config.toml
head_dim = 64
d_mlp = 1792
norm_eps = 1e-05
qk_norm = true
attn_scale = 0.147
tie_embeddings = false
init_std_qkv = 0.0245
init_std_o = 0.0
schedule = "wsd"
batch_tokens = 131072
seq_len = 2048
doc_mask = false
train_tokens = 620500000
MLP neurons of a small language model. Each row is named by its layer, matrix (up: input weights; down: output weights) and neuron, and shows model dimensions 32-159. Each number is 200 + 30 x the weight over its row's rms, rounded and kept within 0 to 999.
After each neuron's rows, "fires on" lists the tokens most often at its 100 highest values on Wikipedia text that the model never trained on; "fires before" lists the tokens most often just after its 100 highest values on Wikipedia text that the model never trained on. A number after a token or word is its count.

L3.up1298,196,171,185,128,139,178,204,205,159,200,208,224,185,148,224,218,225,153,194,175,155,227,248,152,207,203,157,216,209,163,184,192,198,177,156,132,183,169,229,197,213,217,175,242,161,232,187,200,182,184,234,146,227,195,214,229,164,232,193,182,198,198,190,161,248,213,183,156,218,183,158,187,238,190,159,201,214,215,235,239,195,179,224,194,274,165,180,210,151,222,185,194,216,188,166,238,244,239,174,188,184,188,179,183,165,202,194,217,192,159,194,190,209,213,190,183,211,222,192,203,207,198,196,233,249,170,180,180
L3.down1298,215,178,211,176,201,255,173,185,176,248,194,198,201,230,218,234,202,238,253,218,215,214,212,205,181,182,174,234,172,212,211,243,257,189,181,187,243,168,219,206,189,221,237,242,237,140,249,194,252,180,157,191,217,225,196,215,224,188,224,178,212,140,214,221,235,224,221,209,191,194,255,221,169,173,184,256,182,217,174,178,217,191,227,191,179,182,238,231,176,177,248,235,193,191,255,244,175,205,211,216,188,210,241,172,196,190,211,228,173,198,167,207,187,202,146,224,210,204,207,200,201,176,165,142,233,190,178,209
fires on: "\n" 27, " =" 26, " |" 12, " /" 5
fires before: "\n" 32, "-" 22, " " 6

L3.up1479,166,217,198,181,183,210,171,214,221,242,220,253,201,220,173,172,196,195,194,177,194,219,164,196,250,209,219,202,201,219,177,186,211,199,217,231,177,181,205,186,216,163,178,204,185,156,241,181,184,209,238,267,220,213,193,191,208,188,235,234,133,189,222,181,191,154,156,233,201,247,168,202,196,162,177,181,214,211,216,244,226,252,211,236,205,169,136,203,197,217,188,202,224,184,224,250,206,231,230,209,276,190,240,220,199,165,223,217,172,233,211,171,186,222,205,201,242,149,160,159,191,175,209,196,189,263,222,209
L3.down1479,173,272,210,230,221,241,191,170,194,173,201,186,253,239,216,184,176,176,200,177,250,196,218,210,197,177,183,160,209,178,218,173,226,178,203,210,202,170,213,199,179,174,209,216,229,237,176,216,227,212,206,225,207,147,205,238,190,236,172,207,206,176,212,158,232,238,195,196,226,202,199,215,180,216,222,185,241,167,182,235,251,223,169,222,206,96,237,188,174,243,222,205,210,228,178,199,181,225,206,206,220,206,163,245,207,255,171,211,209,230,251,153,174,207,194,183,209,217,204,257,180,246,200,178,173,206,219,242
fires on: " of" 57, " for" 13, "ed" 7, " at" 5, " joined" 4
fires before: " the" 50, " M" 4

L3.up839,216,253,194,159,173,224,201,237,178,261,254,218,193,275,249,237,251,147,209,153,173,209,213,168,190,155,187,236,214,178,187,191,198,149,181,240,189,226,202,250,159,251,211,227,207,159,242,223,219,231,141,229,247,168,192,189,216,206,212,204,185,230,207,208,229,214,211,192,220,201,199,250,183,194,219,214,186,248,207,213,210,174,170,220,210,173,245,167,176,202,197,153,209,221,223,215,193,232,224,154,188,175,219,206,225,158,208,234,184,212,185,180,198,228,208,200,207,260,229,205,227,213,206,207,191,215,219,192
L3.down839,127,182,210,198,191,161,187,182,183,140,221,182,168,230,244,277,188,210,222,178,254,179,125,206,182,195,189,244,205,189,254,173,209,169,184,229,173,208,215,146,232,187,234,216,242,204,234,173,231,164,223,211,185,200,242,237,208,186,267,199,214,225,235,186,236,162,201,273,202,236,159,141,232,167,211,175,197,168,192,182,237,198,207,210,198,221,180,204,159,215,214,197,165,184,191,167,179,221,111,221,225,246,126,203,191,192,208,255,194,234,211,197,223,172,180,182,214,211,192,184,234,210,177,187,252,208,223,208
fires on: "\n" 57, " =" 24, " |" 8, "ular" 4
fires before: "\n" 67, "-" 12

L3.up1748,159,223,243,211,247,175,199,153,200,159,194,184,173,122,236,262,155,169,216,154,271,204,259,165,221,235,186,254,232,224,180,201,176,212,185,201,188,166,217,227,152,196,184,220,186,251,186,227,240,232,195,235,116,168,189,199,249,194,247,190,194,139,178,199,214,174,198,202,169,232,180,224,178,242,203,196,168,258,186,164,197,185,199,248,190,181,174,218,218,208,158,170,218,207,214,210,191,209,141,206,185,177,193,187,219,106,176,242,189,249,246,202,218,216,179,193,195,155,229,179,198,155,128,179,183,184,227,153
L3.down1748,185,208,208,234,203,159,180,228,163,188,198,199,160,231,193,178,205,155,185,195,218,195,186,168,209,213,143,160,269,194,197,199,201,248,215,207,163,207,167,173,189,155,216,224,196,222,222,215,188,171,207,239,219,187,193,192,188,209,233,137,183,182,215,241,189,193,224,241,260,176,185,191,204,159,193,200,223,215,174,204,184,203,193,274,284,250,187,258,159,248,229,212,165,223,186,177,161,192,210,159,199,196,180,169,192,227,164,229,197,210,184,189,231,164,207,139,218,204,209,254,234,247,188,224,215,227,230,206
fires on: " |" 48, "\n" 45
fires before: "-" 40, "\n" 23, " " 8, " A" 4

L3.up584,220,212,183,191,224,171,201,214,194,174,162,185,158,224,193,211,153,226,189,170,219,206,236,278,257,275,203,156,234,145,203,183,181,193,188,117,158,201,186,220,201,208,180,222,237,226,178,156,241,250,233,173,157,220,224,205,265,219,211,217,179,233,216,246,205,158,239,171,225,224,252,175,191,131,158,220,193,210,288,208,188,234,271,190,200,218,184,252,206,202,209,224,219,242,200,195,134,215,201,216,150,214,211,181,211,206,225,219,155,288,283,206,139,158,184,174,219,175,197,196,232,215,142,203,191,183,151,206
L3.down584,171,168,190,177,201,200,173,214,178,230,175,164,233,194,145,222,170,175,184,187,214,241,232,158,171,241,180,301,170,220,212,203,245,144,235,206,198,233,153,188,176,180,180,182,192,201,199,209,142,161,208,236,228,170,232,204,210,195,195,211,175,218,226,236,187,261,181,265,228,219,168,223,251,138,210,236,213,182,211,167,276,178,181,188,212,205,179,190,224,175,227,182,176,229,220,191,197,171,187,179,218,229,220,179,218,255,160,199,171,160,196,170,259,206,145,181,222,222,206,173,128,204,189,172,189,236,223,246
fires on: " |" 79, " between" 6, "|" 5
fires before: "\n" 36, " " 11, " 1" 8, " 0" 6

L3.up125,201,232,246,169,192,204,233,182,196,166,175,198,152,200,219,182,184,211,186,236,224,172,223,208,160,207,235,225,212,214,134,170,204,198,177,207,199,181,169,237,157,236,238,219,244,209,227,191,240,240,153,223,216,193,202,247,204,155,204,155,148,160,166,251,193,172,220,203,213,235,258,243,202,210,225,187,229,233,158,175,194,189,213,224,176,215,239,206,127,215,188,188,155,163,192,164,171,221,190,194,222,178,189,188,238,183,230,240,236,179,228,180,136,180,188,222,249,138,218,185,160,226,214,181,186,192,184,249
L3.down125,216,192,179,188,205,161,218,181,198,166,259,227,214,230,210,244,265,201,152,201,174,195,183,198,262,191,204,165,189,148,252,164,171,191,209,198,202,165,173,226,216,191,177,171,213,139,205,181,192,235,222,230,189,196,186,188,182,247,164,164,223,206,211,165,196,232,185,195,201,237,198,223,180,188,176,160,225,256,237,188,203,237,183,202,195,193,191,157,245,209,173,244,249,184,175,219,249,237,178,238,197,192,145,206,155,222,191,161,166,178,201,171,152,266,225,174,246,204,229,212,195,193,198,202,208,177,244,205
fires on: " of" 66, " while" 5
fires before: " the" 43, " L" 5, " S" 4

L3.up1259,194,198,190,182,180,149,253,203,200,181,164,211,184,240,204,176,234,194,196,156,249,200,183,225,179,234,199,229,213,238,155,193,249,200,213,162,191,153,222,226,195,192,216,144,175,172,210,199,156,212,174,225,229,181,169,269,228,227,183,223,174,231,179,228,193,225,139,205,178,148,174,188,170,231,176,183,156,210,192,191,190,175,206,186,221,177,192,200,161,175,192,170,166,209,195,242,192,249,188,155,183,205,196,212,222,260,228,216,154,250,230,243,168,198,253,179,201,205,186,195,194,229,244,126,185,250,212,197
L3.down1259,200,181,238,190,191,222,166,237,203,226,216,186,197,263,177,196,233,210,220,164,231,168,206,209,192,169,200,216,187,180,184,229,195,202,192,179,194,194,221,230,198,220,169,231,209,211,185,139,176,185,184,168,177,232,228,170,273,234,95,229,222,228,183,214,160,236,227,197,156,183,215,168,159,177,182,202,197,225,173,211,145,224,247,181,247,211,212,188,245,192,159,201,213,193,185,162,204,195,187,194,235,192,210,202,161,174,206,164,215,198,190,193,200,215,149,251,212,196,196,258,185,169,151,263,218,196,172,209
fires on: "\n" 26, "at" 11, "ch" 7, "b" 6, "ak" 5, ":" 5
fires before: "ia" 19, "ian" 17, "|" 11, "\n" 9, " Republic" 4, "." 4

L3.up185,208,199,173,175,202,186,144,259,202,188,146,222,198,178,204,199,193,183,213,226,196,187,207,162,213,195,209,221,212,218,206,206,268,239,195,201,172,222,172,238,257,179,190,189,223,132,155,175,183,187,171,229,184,170,172,186,208,229,222,219,166,202,261,195,211,189,220,171,200,222,195,217,219,150,219,183,179,243,176,257,190,215,166,222,224,207,193,195,224,241,225,213,169,212,185,184,175,292,272,276,213,205,188,200,197,221,222,204,218,226,192,247,167,269,173,253,206,189,213,150,145,151,176,198,176,221,184,164
L3.down185,203,110,187,155,206,259,128,238,185,176,242,185,238,219,209,220,201,191,217,177,214,180,206,224,206,204,150,213,242,188,220,234,143,213,221,226,210,192,223,189,149,258,145,195,213,181,198,152,245,257,178,179,239,211,178,212,192,184,160,183,148,177,218,199,231,205,176,147,220,209,214,152,199,183,240,191,178,137,235,198,217,221,235,205,176,226,247,174,207,179,223,171,183,178,236,220,202,146,209,173,303,210,220,183,171,185,185,176,211,213,179,159,242,176,206,154,199,195,181,235,105,188,222,209,199,176,209,210
fires on: "ist" 33, "er" 24, "or" 5, "ician" 4, " author" 4
fires before: "\n" 30, "." 11, " and" 10, " of" 9, "," 5, " in" 5

L3.up1374,207,243,229,222,209,191,211,182,218,258,211,243,193,174,191,224,209,189,240,244,220,179,187,191,139,194,196,187,184,205,153,179,220,207,205,215,209,180,169,235,196,191,209,244,207,218,227,173,189,204,152,230,215,206,227,225,237,189,188,206,214,229,224,216,265,152,204,166,218,183,152,210,201,153,190,196,167,161,253,198,182,190,163,228,266,215,187,221,180,199,230,147,164,214,221,257,202,214,232,143,225,220,213,175,209,181,184,189,195,214,217,203,162,256,188,181,217,179,207,166,153,212,184,202,213,211,187,207
L3.down1374,216,186,153,152,218,224,219,233,178,185,162,216,203,186,247,312,170,197,218,277,225,190,188,206,179,153,233,226,228,213,199,233,214,225,220,172,198,227,218,172,191,150,202,202,203,205,225,165,230,204,261,171,218,180,176,206,187,231,183,228,155,243,212,209,222,223,182,185,170,158,220,203,152,169,208,146,192,210,203,205,178,213,243,214,191,157,199,215,201,212,271,179,176,174,192,233,200,160,167,159,214,212,252,244,194,217,172,184,215,194,182,267,203,135,175,165,202,207,170,164,239,171,201,198,206,208,204,212
fires on: "\n" 62, "," 12
fires before: "\n" 55

L3.up1055,237,180,157,219,199,211,158,157,261,116,179,175,175,219,223,236,171,174,213,161,221,199,188,208,138,158,188,185,229,200,211,213,248,191,251,189,156,199,201,144,192,198,200,229,201,191,261,151,189,162,195,266,246,248,201,146,264,223,223,171,139,201,215,195,194,164,205,198,216,195,173,194,197,233,267,148,183,216,200,189,244,179,210,252,233,194,198,242,200,197,173,181,211,204,225,184,231,199,189,208,209,154,187,163,196,182,140,243,220,164,189,231,174,207,244,187,256,198,161,239,206,166,170,190,197,201,213,215
L3.down1055,158,213,162,158,227,210,185,167,181,212,153,181,192,177,178,198,176,175,233,230,206,177,190,197,168,198,216,211,185,218,174,217,208,179,166,226,200,218,163,195,218,220,214,165,167,164,176,204,190,183,191,232,203,191,226,194,147,286,215,162,172,217,203,195,190,200,220,233,272,260,241,230,202,181,209,229,214,161,204,188,141,172,267,148,212,203,177,109,229,254,156,180,158,187,265,220,216,167,183,201,208,196,268,210,150,167,248,212,193,207,198,198,207,180,224,248,224,262,199,195,194,235,165,219,176,244,196,185
fires on: "\n" 36, "A" 10, "H" 4, "===" 4, "C" 4
fires before: "\n" 22, "-" 15, "A" 5, "P" 4, "ing" 4

L3.up1733,167,201,207,156,289,183,232,196,193,213,164,173,123,205,250,211,196,193,280,176,235,198,207,165,205,220,184,156,210,202,247,190,180,235,228,163,182,147,214,217,214,219,189,190,251,137,182,221,300,194,276,226,162,267,197,159,199,218,222,227,248,172,132,217,201,218,213,161,194,216,167,219,236,221,164,259,177,178,248,251,217,180,243,208,186,169,188,224,209,158,178,207,210,219,227,172,267,178,178,231,173,167,210,190,257,187,199,233,225,203,189,201,216,229,237,178,137,242,190,199,171,203,254,193,216,259,191,181
L3.down1733,265,211,204,197,193,202,167,106,197,142,205,237,241,194,150,187,192,216,191,191,230,249,176,219,194,146,177,216,157,217,213,212,166,181,174,212,162,239,205,160,167,176,203,232,205,188,192,211,219,191,225,207,215,162,179,216,200,202,178,229,156,195,220,220,195,175,229,149,243,252,153,239,233,212,242,206,183,156,220,200,169,188,212,199,187,253,226,203,196,237,217,201,200,171,219,218,222,175,238,113,191,227,177,195,174,169,228,150,228,149,247,237,330,238,238,217,214,215,148,205,146,185,168,210,227,226,190,200
fires on: "\n" 90
fires before: "\n" 35, "The" 8, "A" 6, "===" 5, "-" 5, "S" 5

L3.up1058,157,141,194,202,233,208,225,195,125,169,172,180,186,188,201,197,199,188,270,184,209,212,191,255,246,203,261,236,249,185,280,229,229,189,209,166,228,251,201,247,206,214,215,195,174,251,197,236,259,229,245,174,164,217,250,212,213,180,242,191,176,240,203,176,158,217,177,222,203,191,213,190,213,218,191,188,209,140,207,235,165,155,210,278,192,206,160,229,158,238,183,210,190,153,196,212,213,217,185,244,232,156,223,183,193,180,194,178,220,251,231,205,217,146,211,180,207,214,204,222,148,186,185,180,214,186,162,213
L3.down1058,161,250,256,204,162,138,218,217,227,247,172,239,185,136,192,212,155,194,220,211,224,216,187,225,184,171,204,209,219,231,155,175,252,203,258,143,216,218,274,261,198,225,157,204,187,196,185,205,194,228,145,202,173,163,165,176,205,213,194,224,195,232,152,212,184,195,202,169,203,190,205,200,216,235,229,150,230,225,202,183,176,154,209,184,198,173,181,184,216,157,204,193,213,253,121,195,227,193,189,139,195,203,233,235,223,177,221,181,230,154,219,209,261,170,233,162,212,204,157,166,244,178,179,164,192,227,193,211
fires on: "U" 21, "E" 16, "R" 11, "I" 11, "N" 9, "S" 8
fires before: "N" 12, "R" 10, "L" 10, "A" 10, "G" 9

L3.up1398,221,194,215,213,184,212,165,174,163,197,196,218,201,165,191,188,207,214,257,200,216,244,189,219,187,200,223,262,220,213,200,195,197,186,190,212,153,195,222,181,217,208,254,218,210,184,189,206,212,242,182,156,212,214,206,150,205,185,199,200,164,243,221,229,206,207,247,205,168,162,224,224,217,161,218,195,204,144,196,98,204,210,222,281,201,164,226,243,192,188,192,188,155,218,247,258,246,133,143,183,214,147,162,198,197,200,193,164,178,236,176,161,188,186,196,222,225,181,184,223,211,207,225,190,190,271,228,199
L3.down1398,172,205,194,187,186,237,148,221,222,199,221,111,186,218,151,190,215,205,177,249,208,188,194,219,246,239,207,197,192,214,177,207,189,204,207,225,201,157,206,230,207,175,195,181,175,165,161,129,239,164,192,230,212,209,225,145,244,198,216,195,226,189,197,172,161,189,179,191,178,185,202,195,173,261,152,219,228,190,194,242,212,211,210,195,153,208,204,174,189,233,217,155,228,176,172,228,169,213,221,201,224,201,232,228,207,204,216,252,237,196,204,221,208,234,207,209,212,152,134,184,237,166,185,197,238,193,184,214
fires on: "==" 34, " ==" 30, "a" 7, "al" 6, "p" 5
fires before: "\n" 65, "ign" 7, "ing" 5

L3.up113,217,167,164,238,210,190,179,218,190,258,156,191,201,205,177,195,231,156,136,262,244,188,269,246,183,191,176,219,243,229,201,176,201,232,219,212,208,226,181,260,183,202,193,183,171,203,218,236,175,216,223,148,224,191,156,216,164,194,151,186,259,206,147,189,155,196,216,195,171,178,223,232,247,189,204,218,215,208,183,141,169,215,196,223,222,166,198,229,163,193,146,167,169,208,227,216,244,215,236,163,214,225,265,228,214,180,165,280,237,204,200,199,186,232,157,195,185,176,231,192,223,198,216,182,250,170,213,241
L3.down113,214,213,192,217,184,212,146,187,228,203,150,231,258,259,182,173,233,200,190,211,225,216,222,229,203,177,195,221,180,157,214,185,174,215,215,247,233,147,239,255,209,223,130,222,190,192,183,211,225,179,173,230,216,167,195,174,177,219,182,221,231,249,142,180,209,208,220,194,257,233,227,188,227,259,204,258,236,195,203,215,147,158,167,208,220,202,216,192,303,182,183,195,225,210,191,208,229,183,207,200,214,178,208,207,213,208,206,236,190,207,189,220,163,261,206,177,216,223,191,213,189,192,236,207,216,222,166,180
fires on: "\n" 57, "-" 7, "n" 7, "ur" 5, "s" 5, "id" 4
fires before: "-" 29, "|---|---|---|---" 9, "\n" 9, "el" 7, "'t" 6

L3.up1231,179,216,212,239,213,184,193,267,198,184,244,189,139,216,199,252,162,218,190,195,171,212,218,173,233,246,139,205,230,202,221,211,178,206,139,248,170,177,224,187,149,226,214,224,212,195,230,211,173,218,229,198,237,180,218,173,203,173,216,172,217,144,183,209,224,200,229,244,262,141,192,228,168,139,199,216,134,188,200,198,192,177,188,206,275,223,202,205,198,163,190,170,208,219,178,171,235,192,208,211,171,201,214,222,192,137,220,191,190,199,256,190,200,222,196,190,227,229,188,215,227,213,242,256,157,153,216,207
L3.down1231,153,196,178,201,223,231,179,218,201,190,201,168,188,214,179,204,188,132,225,203,210,187,183,204,214,193,211,153,210,191,253,219,190,216,166,214,187,173,178,163,159,205,178,240,173,214,177,189,218,221,216,145,230,96,200,180,172,229,180,218,218,170,176,217,205,191,194,234,164,214,207,137,160,172,191,222,245,183,180,188,168,168,201,252,203,216,268,190,172,216,180,197,242,222,197,178,157,214,214,219,188,160,141,171,227,218,181,257,279,203,225,213,209,192,227,208,192,203,183,201,228,184,137,238,226,255,137,254
fires on: " |" 97
fires before: " " 27, "\n" 18, " Mar" 4, " W" 4

L3.up1266,239,210,224,241,215,240,260,222,134,196,184,146,186,209,192,215,186,212,230,202,215,150,182,180,147,191,208,186,228,165,193,141,255,216,211,185,246,198,150,213,184,204,210,168,199,179,250,167,174,262,244,198,199,218,199,256,232,200,192,247,206,184,190,171,189,243,206,251,146,168,235,258,144,180,172,180,177,208,247,172,259,214,252,167,196,214,197,202,201,214,228,174,197,214,239,183,294,215,239,215,208,182,191,226,226,189,223,201,198,182,224,184,192,190,166,185,227,179,224,255,164,197,208,163,212,168,239,242
L3.down1266,241,179,179,224,158,186,227,211,200,185,188,204,227,205,176,230,158,176,187,251,171,206,199,197,203,213,172,154,167,285,185,223,205,203,181,224,200,210,216,173,183,163,157,264,192,228,221,202,218,209,201,147,229,157,200,218,206,201,203,222,189,224,194,198,191,142,186,227,180,235,221,253,226,194,222,173,190,216,176,219,126,159,178,238,204,252,164,280,229,183,172,234,212,186,241,241,222,179,201,184,147,190,217,230,186,213,182,200,164,186,180,196,181,172,221,150,175,213,188,234,194,232,189,206,216,210,207,174
fires on: "\n" 60, "\"" 13, ":" 6, " kn" 4
fires before: "\n" 35, "|" 17, "|---|---|" 5, " (" 4, " |" 4

L3.up697,182,141,149,173,212,224,216,180,197,251,287,204,228,163,254,224,239,209,186,196,231,182,255,195,218,182,234,199,226,177,222,227,175,177,163,151,209,166,213,186,235,231,240,204,205,236,187,189,227,170,247,176,175,168,250,217,221,257,193,178,210,179,255,233,213,213,216,201,203,174,183,153,201,216,222,199,175,286,190,203,171,211,235,193,230,164,180,205,155,228,212,187,200,219,241,226,228,205,206,207,195,162,170,229,177,239,119,202,219,191,234,190,218,193,197,189,230,202,244,200,198,211,195,196,264,217,244,150
L3.down697,204,246,242,225,130,200,166,190,233,147,256,169,201,176,181,239,225,200,226,193,133,133,198,145,213,234,197,186,209,180,204,174,196,211,190,175,178,203,198,171,217,186,183,219,215,245,196,183,202,236,166,178,246,171,203,218,224,208,239,238,202,203,242,270,177,182,186,156,219,145,207,177,217,201,168,271,160,187,245,191,232,172,220,207,180,229,223,199,198,158,209,254,175,162,239,179,154,228,245,201,224,140,198,183,194,206,165,212,227,201,210,229,246,225,205,205,236,253,149,197,196,176,156,172,210,213,221,147
fires on: "\n" 85, "p" 6
fires before: "-" 64, "\n" 17

L3.up1707,171,127,197,209,185,224,173,194,193,150,226,218,191,188,265,219,172,242,233,203,193,165,218,238,175,193,248,218,157,225,235,171,196,163,165,209,259,224,182,147,203,274,189,218,220,212,229,140,211,176,214,186,244,181,216,205,203,229,236,203,259,208,208,189,247,187,187,231,204,201,169,226,226,188,183,199,145,126,243,227,232,215,224,223,201,222,224,191,195,255,258,204,175,201,162,243,194,205,216,186,269,171,187,164,228,175,214,189,254,248,205,199,210,167,227,227,162,176,229,177,234,225,222,211,205,224,281,178
L3.down1707,194,186,177,203,222,216,220,158,205,221,273,180,260,223,204,244,184,203,168,238,231,165,224,170,217,165,251,220,204,174,201,200,165,198,192,139,201,203,197,209,173,134,192,164,174,198,254,211,144,159,204,201,227,161,257,196,250,141,164,232,190,187,224,173,213,190,195,216,180,214,259,174,165,216,268,211,195,276,234,181,194,184,197,292,206,218,165,194,203,158,162,256,194,169,166,218,206,189,141,204,235,168,232,207,183,210,260,227,207,190,218,234,230,217,164,204,204,247,169,144,180,175,180,200,232,202,272,199
fires on: "\n" 90, "t" 5
fires before: "\n" 89

L3.up1142,173,159,161,160,179,232,248,208,173,176,222,223,189,170,218,235,218,154,211,189,196,255,224,222,258,195,193,197,163,217,215,177,249,191,215,194,226,264,184,232,168,242,224,178,181,198,227,197,207,201,202,199,224,213,179,249,259,166,179,191,161,224,164,186,184,210,211,219,186,201,170,207,202,204,195,187,190,222,210,193,197,167,172,240,176,190,230,226,225,222,167,227,254,212,194,188,213,224,245,191,255,198,162,193,150,169,229,232,213,229,210,179,189,166,240,179,138,230,209,235,189,177,227,245,217,226,182,202
L3.down1142,181,202,199,247,202,271,232,232,204,192,205,192,150,234,242,176,231,212,177,154,193,169,222,193,175,233,189,227,181,201,201,207,166,217,170,211,170,182,257,169,262,204,140,259,201,177,196,264,206,177,209,179,219,224,211,188,250,223,234,223,266,167,180,207,181,156,216,171,183,183,205,212,211,169,200,221,204,200,213,162,270,192,142,152,187,172,191,223,177,225,245,167,205,241,227,177,188,203,159,188,213,128,142,212,250,207,211,159,192,232,219,187,249,220,194,186,250,207,235,207,177,217,184,206,183,213,200,225
fires on: "\n" 81, " |" 9
fires before: "|" 44, "\n" 8, "-" 7, " |" 6, "|---|---|" 4

L3.up1720,168,254,227,218,202,217,175,180,215,225,202,218,224,163,255,217,185,214,211,150,182,239,204,183,194,181,218,191,233,206,214,109,206,175,204,268,196,237,190,174,185,244,195,171,154,169,220,211,272,178,254,228,230,239,234,209,199,229,176,223,240,216,188,163,212,188,207,194,167,208,199,201,194,196,195,199,165,309,213,204,258,181,196,247,146,187,191,211,270,200,196,212,238,240,278,215,223,178,224,194,198,174,175,229,191,182,216,229,204,229,214,212,164,153,173,225,161,217,189,183,208,138,231,171,175,214,164,215
L3.down1720,244,180,202,172,196,192,187,178,161,226,242,197,142,191,201,216,193,210,209,207,223,148,235,201,254,223,169,164,190,190,214,228,180,213,172,166,225,208,217,226,214,150,234,259,222,215,259,164,246,176,203,218,207,181,183,232,257,117,179,216,160,194,249,220,174,190,210,214,208,237,222,202,240,193,269,187,185,185,223,249,239,211,201,194,189,190,179,205,219,226,147,160,215,216,150,273,218,235,152,210,259,162,192,194,204,203,178,147,213,197,185,226,207,217,217,167,191,214,176,196,173,280,206,222,247,207,197,202
fires on: "\n" 74, " the" 8, " in" 4
fires before: "\n" 61, "-" 6, "|---|---|" 4

L3.up457,161,196,151,184,184,241,230,184,227,252,183,161,153,240,250,171,167,175,193,194,191,158,206,170,213,192,162,235,227,160,191,175,224,221,200,165,160,227,155,215,240,208,228,170,232,195,185,196,189,187,201,186,238,210,155,193,192,148,162,218,210,202,208,204,198,259,210,184,143,160,178,216,165,233,235,235,206,230,205,195,201,161,202,134,233,205,209,239,187,200,232,187,173,198,176,184,231,200,206,277,148,124,164,157,254,163,212,154,206,163,152,237,170,212,221,215,185,200,183,193,189,158,165,199,180,185,197,163
L3.down457,260,197,239,190,209,191,200,215,149,203,209,227,130,168,205,162,234,239,208,196,225,205,199,193,240,235,185,218,187,155,253,189,191,221,158,175,204,179,222,197,207,166,187,264,204,158,177,186,180,149,190,226,191,173,218,188,206,220,235,203,229,174,220,191,186,189,203,215,200,204,213,224,147,188,175,216,184,191,172,232,223,162,187,226,181,214,182,177,223,186,215,228,177,196,244,181,162,147,241,137,227,218,169,204,235,185,110,240,138,158,185,175,157,235,224,235,268,236,167,212,249,194,102,163,185,141,162,184
fires on: "\n" 50, ")" 10, ");" 8, "0)" 4
fires before: "\n" 39, "-" 39

L3.up121,201,191,229,161,201,221,172,215,217,156,173,168,181,193,169,194,164,157,212,230,241,232,211,204,170,163,194,218,193,208,176,224,207,189,161,195,205,256,226,271,211,147,165,237,253,164,178,218,184,227,177,152,176,201,236,171,191,209,212,145,211,211,250,142,227,173,236,189,149,235,167,206,213,222,209,212,160,215,198,193,240,202,219,268,216,183,245,203,195,175,203,200,208,204,218,262,255,279,200,183,186,182,196,205,166,155,192,213,129,185,231,191,203,213,222,169,214,176,204,253,216,161,258,188,199,242,205,183
L3.down121,187,186,268,159,203,223,149,157,165,195,185,232,175,201,219,172,177,235,170,178,212,177,186,211,150,190,234,195,213,175,226,184,175,200,160,168,216,230,161,168,233,195,177,224,123,228,213,188,246,200,169,261,210,226,161,218,177,227,211,187,217,191,216,224,235,208,218,223,174,158,237,176,225,185,181,175,254,156,216,175,156,236,156,150,168,221,208,155,256,156,177,178,231,186,226,234,210,158,184,191,251,282,196,199,227,218,216,189,173,218,234,222,131,170,182,218,201,233,179,200,244,158,167,190,215,198,175,216
fires on: "==" 37, " ==" 18, "in" 10, "er" 7, "on" 4
fires before: "\n" 61, "ell" 4

L3.up1577,211,253,171,203,185,170,209,217,179,224,206,246,205,191,144,187,200,218,225,243,214,152,203,223,155,195,183,196,171,227,192,247,220,172,170,219,270,181,206,237,256,203,252,238,176,209,249,192,165,200,183,188,196,211,212,243,218,187,172,205,241,217,194,177,197,200,237,167,246,181,235,171,122,243,194,193,193,223,233,178,154,256,139,169,219,235,163,190,109,244,215,174,178,211,268,232,220,167,212,119,191,203,142,252,205,211,226,237,201,234,203,226,235,180,212,227,162,210,157,237,211,206,170,206,224,217,182,215
L3.down1577,186,195,189,228,232,188,219,209,247,232,221,233,212,226,248,222,207,225,154,154,213,177,266,196,205,227,220,180,233,231,219,212,291,244,214,164,218,195,186,195,135,200,153,192,173,197,224,180,177,194,212,229,180,168,233,177,239,202,191,207,224,166,212,209,167,172,202,208,204,236,239,150,213,213,191,169,220,185,246,271,228,197,183,244,214,212,182,193,205,138,160,176,175,164,163,172,211,131,164,247,211,185,229,265,216,150,247,212,186,199,218,187,221,224,211,188,227,213,209,229,158,252,237,250,189,186,221,201
fires on: "\n" 45, " This" 6, " his" 5
fires before: "|" 25, "\n" 17, " he" 4, "|---|---|---|---" 4